config = dict(
    num_hidden_layers=12,
    num_attention_heads=14,
    num_key_value_heads=14,
    intermediate_size=1536,
    vocab_size=12477,
    norm='rmsnorm',
    norm_place='pre',
    positions='rope',
    rope_fraction=1.0,
    init_std_up=0.0242,
    beta2=0.98,
    warmup_steps=329,
    schedule='wsd',
)
MLP neurons of a small language model. Each row is named by its layer, matrix (gate and up: input weights; down: output weights) and neuron, and shows model dimensions 208-335. Each number is 128 + 32 x the weight over its row's rms, rounded and kept within 0 to 255. Numbers have three digits each. A neuron's up and down rows have the sign that makes its largest values positive.
Before each neuron's rows, "fires on" lists the tokens most often at its 100 highest values on Wikipedia text that the model never trained on.

fires on: "at ", ". ", "-", "18", "–", "using "
L4.gate366:122143099105100142120187066173154172155115118130081178137151095116128118114176110106148127136101092144162145068108185114088077133156090115142163116104090192117138167148161122126142178125166072072079104193106118139118167111134129153129163132162064138148175093079133111120138128105108127151141069098180215165106099126123098087105087132140149096131150119134066198114093109137104144078148
L4.up366:131155089050120117158194076161144138169097082155137159118139105086100159133120058101189099169106085139156111052098171132125090134104095117108213157101110125095130123136157101115059186064112109073108158100147129106108191136141083156121140141119128160110165096092105123149111152170166113093122155139158138107147097107094099086090115103146141128154142123164147185154134139148159141145110
L4.down366:156163076130139118119086143080192091143140150177144136088127140089145137130132151100145141100152120122108138145176140156188153152092168098112118122119171157122124126120082089058086095113098113083154174143116125138118149103082105127132071157147179088121090132170098110113112175112092103156207159117094078073162149131099130174172133099102214140148129158108144158109195148130161170163137

fires on: "| "
L4.gate1464:132106144158082114120123093143161130142104149137093167126090132157169077108166132140154130084127148172138098117096131102141120145096151121129066176086134174135062228137193091136140142152140119090119092172135130094131202126050112154149088147161124089129147146123094165170114103118158124120173106142127170213223069073086121073118091177183108145125171126140113102113109122105129158086156
L4.up1464:083124120096155105133115085153184105129114113141100121120133100110162126134101085124214104165150198148139175109102108165090086114193125157130068102127148185084149162073149202168162111169144159110137156123173076136177168165062137110191183127112077147150113170202096154150099114120093193144087147130170128147153112109118208076189119138105135115088131112078131130074095168083128146111039
L4.down1464:155083134125177146072188116115114168118135129158103146149114116134099095169109089164157138118142172229160093106134145125167117131112164149101056159104104090094128140147143104135116156086177156067120152121175156146106106138105063148115125166139150081169135070175095097172100145156126081141144129087107150099142153104123105100083136121143068130166134072123152132104166183162093163123162

fires on: "\n", "\n\n", "C ", ": ", "elected "
L3.gate292:167158130041184182055109145076157091122138102141128110112111134142057112139112096126140123144143147108069138088171131093119153133106131087105182102165117167139148109089149161058092096087187131068134103101119125127109142070126180207134107127163212109111094130144148129113134128177115170147151158169160143090163130121134139182138158090086119091181195085097114103113134117105118123165092
L3.up292:135081114133118093106145166091083081194141100086085121099077106151116132118218101142105154061186173193163135166134129146099153129134168111072134153098143083145075150201070093141188133137115162134088135109129164152102155133110150183107122068091092163124098142139082131113108147156131090132074109123107107087123102113126156099171158181162140095107157146135126100153125095134103084126136
L3.down292:085116127191097100156103144069165154098153159134125137113139114077136193115139118092168111124083183132127159101135106166143093128199085149170108162107103181148121086141086128133136146162081074164112100124113136082209108144130131138125108171158086111133116116104175110116083102112147161109158054118082130152094056155101106107099048154144138178084111116139138159159144115122164161130122

fires on: "- ", "| ", "to ", "UTC", "\n", "."
L4.gate1261:143106142093105101152105098139101178111186142149110139147097136063050147138167174133097121128137132115147127127074113120179158113072156132096103160098159200154124178101110115110141133072138150174140162164121107164142128164097113198099086115148135109126120049174146167131163130061092097103113119148135107122161106103093116103151146140108170169118160145102065152128090097158159142096111
L4.up1261:167045168081139148170127134130111096143143071156088098102088116083088165181118166071111041116112145131143147095154138123086151103045128141120092159120135150130117129083149099085084102110178135134124141082121120143093138084100133207097094119194155023179121125183110151156143103113107094144098148170112090147104100119126162128148189150095172151116163135148117098164146091110155152118088
L4.down1261:200086103142143098124068155065137098167183091113123102194155052049096103123172109137090067135115120138137167145159203147112130160089139072110148129172082134105126107139122143115154127086202096113142126087139129194084152163096090255191143113156151101153142159137071121187112154157094095160157146123108142134082133180107148150129142151124169060115134084126112200108136077100160160174059

fires on: "in ", "In ", "–", "early ", "/", "or "
L8.gate951:086120071120117140170116098189165106164103129096140168146138088105162140093082074149148133107105113167183124129181096135117157117109149132139104157083125131072085159147168104139098167137102121196129104170080135087123111090101070082145181150176105164151118086119091123152114153100127113180138152139110125120109111161187104122153113200127137111093069110147076183094145190098127108110185
L8.up951:105185191142165168073123116140137176088092189115211125156145125109121126116101151154101159126151123220157160132118147132142163134172126102142082094124184119124172128097089094183146155145089075089116136148096105160154129162086133120072112074116134096151055126126107166137119124149168094112144123166078106097051165125136161078118136153156133098121142103178059140154143108122105170164144
L8.down951:107091128103139110170085113101140095112074202097203138135135073127083144131136134148129125095097099194108085159133131127114134127124127093094033136142177143132147097086123079144149152107125096135164106171110170157104157130107122042141098126148158156132084134118126121151176112132127135169115136077105163107116097105123116049117069091132122078166056088163135071111133166085125176205150

fires on: "| "
L4.gate584:187166113088125114124115131145166135137129096112112132131122093149114145145136152150171094097143154134144143087099144128168168105088193189156172151173143135107123146153152106178112149108166199164176163159111133123128146142094111157187138099118092058151085077179137175132115124137163207124115080126115171154189115133162115138149122116114215108084134116126102127109077142126133111099080
L4.up584:148080133122158114169096088115143156168118105132075091093101150122138143128125127149098136155106172142132146142104062118137084120141091116152126094138184151125112147156117148098155114084099106201155148192151150160168126134123163198136139174130152094160153174158127163130138153143114139145146126081143176156131062149095134129140095150083154097122160134107069105121072058094145157096094
L4.down584:165080154142139135180120137110169172171125071085106088108118135114146112149107081113094123155115188211151188107113112182091118151087147138151046110091095115131099164136114145077079148122125142191107074108131155106122152169130145169153088139147132057190161149165115120091097175134147097156175140075122162131174056154097149130124154170109134097156153147142119133077145103157086137077128

fires on: "\n", "\n\n", "| ", "- "
L2.gate400:135068148128184126110154194108133064138113102098098089077116113109134107144113101123139159108122116127108146098182086095095134129081084102098138112114112139158140123081108162048145125129109194151148121039126121112095162075112182156134171171127167128088142144114116106098068103230103147092105164168193136157166175147118096136112130164137095140140205180150174134162155181081094126107082
L2.up400:051095107188154116153114151099142080134110162127139048117081236169180118190162132123083142155121174137114171134122204158111154086122190108084154108081141122158130167143140052129162119129170143146116122094116149072153147122120118125116132148169115088152144120139093113118130095175159129146115129106164127093157102092135185153124136106086169140188161141060144193131179105147086094111110
L2.down400:180156109124119134121162109178099156146156102145140174165115088127166110094128154122137055088140147142133116125107111113156134128149126172124066117142109156109132077096135187145150126142113099130071126162147084171120080148127163099106065159135122130149157112100129148131159135104126138146147095118120150170141125100118098107132066110133128164118073057150137106121056114135170121102114

fires on: "–", "en ", "er ", "- ", "is ", "January "
L4.gate1178:155101145179076151192150135113087148170135145148126086146141156158087097141112171175137114115117143092150143172143149178205140135140105086132067135127147158111053164170095140097068129139122089108114127202155102108145132146151110129108144136093135137184087127069139195161151161127111087110103111131081128133177136170113121098114070160166140175155146081176143145117107128142132133076186
L4.up1178:111136067163108133160117109115097126122092093135162192111083179077139099132157096108128162133109074152159206146122141157138117157106136137098118115111129144128154094177162122153129127119054192075112133155103067170130149083140130174088145179069140144141151132124096095141173115153097121106077160166090102069138136160126049123142142110185142120159117191164082149114170122157156106153127
L4.down1178:174182090139142103093068145075171108161110109137183164172138121124195105115155085150177126109122099160085005144115143084082119113148130195125167143108162137184236116134168177171192193109078190126114153108171163116092084111120141085166077125153130032121121117118089099095128133146151146181127128118191129153104098092078104138126166145139114146084138143113142106096108124132154065174095

fires on: "il", "red", "ol", "rat", "–"
L4.gate122:108107121092089164106143080121128206143129117159128153170136136163112125127113130119115186149039081140167112143092144133123094086197130169138093150172136169146137116151097134141153152095110111116103109168128148107158126176100101086112123148150099138127181115111115152172149109089148147144081124113123155169143162129081129100149145071101188107106107089112194098093097115133165137105213
L4.up122:141129172108139240108135149131123167154107108163104127117090078116109119151105122071124097091105120133144118162107117126088123163147102193086127093171120046154159137131204165106149161143148127121039159121126114149120134119156109146030131171142110147128149105124177142105169122138168124132072143091101148133085180108136066102111104091140153092154171124123089120126133055146180110189159
L4.down122:128135175135097139078162125143114111136146125103144127150112083123142070152133158132180075145090127144114162166167157082125109155078107169131101135137163047136102136187102119144126102129098125150095129140119127174165174166107107171114123101110101145124128111118140123143074108110117083144052107129099096109078093157118139085152135186091186102079156117105182138124118078126109132173151

fires on: ". ", "| ", "===", "the "
L3.gate1038:115162103176165133073155155117076035141137117123126096074054098126184090147154148126154115114161145157121145100096073114085140080098185109091080089129146141117117129118106148088188134158126200131097148064103126117108154087137123157161110137141126133091081119136098108115114094187101141120115156115128141136157157156153145147106113127139125148140152106113203070083155158152126124127145
L3.up1038:130071096173157065097123184099148077047149141079142053086100133153171093126169085112165127086170162148126137105111171119136152095124179133133058172061137137126101092102073104088137137121120121141148077055139157084115096108133108121125149164076182111126138181111082110124098128152180153159140113168131149113149172129139166145124114129151191158178154152098168142151193159103076128117152
L3.down1038:159128153133117118119105099179147176131126125144083186167107118124127118141100097097151084136155117151153138124124165137145121119137120113094109130131106179129154123102123139160149146122125114134130122140110119114143096153114147116124138149141115192161159081140117156122111165124146172125143119103110133145123099133119102099128120171102119159103119087144067112156102118134132126127144

fires on: "| ", "\n", "(", "\n\n"
L2.gate1451:130140123094165147103154188087142037153117096108136119073118118169139114115162080117143150102115115138122110127108078112114128172122157097105119114136127105134149077090133128085179128140092189137110153076158083125112162048149194154118103176111165142060104169122119086165109112225095163080150118096156122158142207119121119186092160098135086098161196153161200110120170168124124146087072
L2.up1451:080120087156096104131149147129184068080087161152172062110117183121190107134159145121087147144153151168121161144172186115090140098088153060135157191074095106123095165152100064151130174160104140164154119083056167109136148119112100161175158139154181073150104170096128099097084120144153131150111144112136110118178136087089142160145127124113162089175173159071165127148162149105061109136115
L2.down1451:144118150165118138110120118171076112118159102112129202182110080120118064132117162172172050109158148115141148130099085134142140106155131162132070093105124157129135085095143222127141129158105122141064138123113103116127116150101131073140125139118089130146173114139099117137132115077119126123116110117110135164139083159097135084113085096153088180121127067174131103129099066069188146067138

fires on: "| ", "===", ", ", "=== ", "., ", "; "
L3.gate907:151091125185169144142128128191120148111166143123122154138081144164129082111118144132190107083177132114124115138103099160112121032170191089137089123115103184103100130168123155139132165116132134106104102150095133158122118111140171118167194114150114111143147069158178150131122120141160170109106162109107159126138131127082128110073112121135093216083121148111127111042152076137123163114083
L3.up907:077108120124092101089132127193074207109056147126098082111111081142139129165176104154092142129162106151133094121093128136136146140155161139146104118121144155142088144078099126148208133161125148077115181156115164121116095137105145166092149143127128125102121141174129172154070137140077115160134125180110107153161086130089139162140091167139131098131106107101089149054122169079106112090154
L3.down907:168059227107105146086105084220113206137091090159106137141122146164081112170143073164174134139092130248116150105097139145116145116121138170104115129107121168162114130100142133148081132132174145128108085154108134142103093084126092159090129111141102122162067065087185173134106126103185147110160120189109153087145125136106151113152109100181082175077148175098070116122121145150121166143141

fires on: "-", ",", "–"
L4.gate1328:146110115109073132113140101122142150082082107137114112145187100166165098124113056162133163162102128162189112146148151107127070188124048170173122138169117110082108128103113127183088158169109094164087177153149089115088120126140093093143194124132120143176152114122088125143114162114134150109113219119140180125114107167187104132125125104184170125106130111146064125155127176162175118136158
L4.up1328:138151142138113160094113125117084170101058097135121178173114133043094146124087126146164151123114125108156143145129115158114100113142138140172162140081104129121157102154113164093128139127160125052153149128120152120108142110162137151089154177141175114123137130135183145147072159116212138138133063117170109106130141127155061142111171106151111134160094155161096088084137166158197231186165
L4.down1328:154169104114133064092185112093149111163112132092156114160118170120123139078150148166127154125101136164107178137081122147157142104100136116157097169207146110136193080148112147132115102149139137103158087142082076094108177144166203074126108162130149137085123122105113118137066137150179197170170084114145179081067121057174124101123089164151136143082154133125115096116142113121170092155164

fires on: "184", "186", "189", "182", "183", "ansas"
L2.gate1475:161185112124132098070104081137097194132104157107158127170150153166103166096156167126144169131133142099161150133168046168103105074143104164076140163108148140114104087190141073108150172195134115109080112182216066085098158154186106176105099127113065181123108127167141196114124135103138147119092098074099163100147073146131113095051104141081108140100160105106097176159122106089075123139108
L2.up1475:078096145066138125179122112169083160129141119123080183082148073199147160122130147186119094119092138133141106159121144181106134114151096139114104121155149106097089165197122165139091163129143163061112143126096144124151146087156080123142157119161095087212106092104127127089129183102109101141119139150158089098109124138123155051143125117067142112184107108141099179099110049096128112108101
L2.down1475:149194133146176104118120140135103141120081121109176118171184171193084175134113176104141127152099122231100122136175085180093140052179140127096103156057138156155110122138127078099127159181133092170081103175189085080124174102147127199107127128120090085154086122161152144107135134141157107100107118098136177133151060126123141098092119153125175122117153139120125187083144117113117115158115

fires on: "Dr", "fr", "Fr", "182", "183", "180"
L2.gate846:161079113193115077144127116146112132140136155167093150091093138155123168113122186099070118187097167107147127108123105111159078163116147129124175167067141118143152083231122124095078177139168216176106114173141092123181087153106114103126072150120077120141170122108105100146096099125122145142076110160096172122156166078116154117153141169132116107082092153117136113127155158106108110125159
L2.up846:064121165146116067164122102134097140161118174147135179117129193195088099110042168110162195092085158159181073165128132177187137109130158179184156143139139098137112121159143134174134153160126106132083134116155139157117110088129067114163079145093092090104088156139159088128128096139177185100079122111142142108150178110098128122161117103072100141148091133122107155100135070139145154144150
L2.down846:107119096173109083148114092116091120120149164171100160160157172166096099133149132129117123137097100135141129109130115157159082122170153187096133170099156124151142076142123139146087127125204100169109117084146075148175144102085113138064099108090080107127133102137197090128093125201167179147059086100135171083191177116122133093146080141077138154128069164103141111136154166121112139170141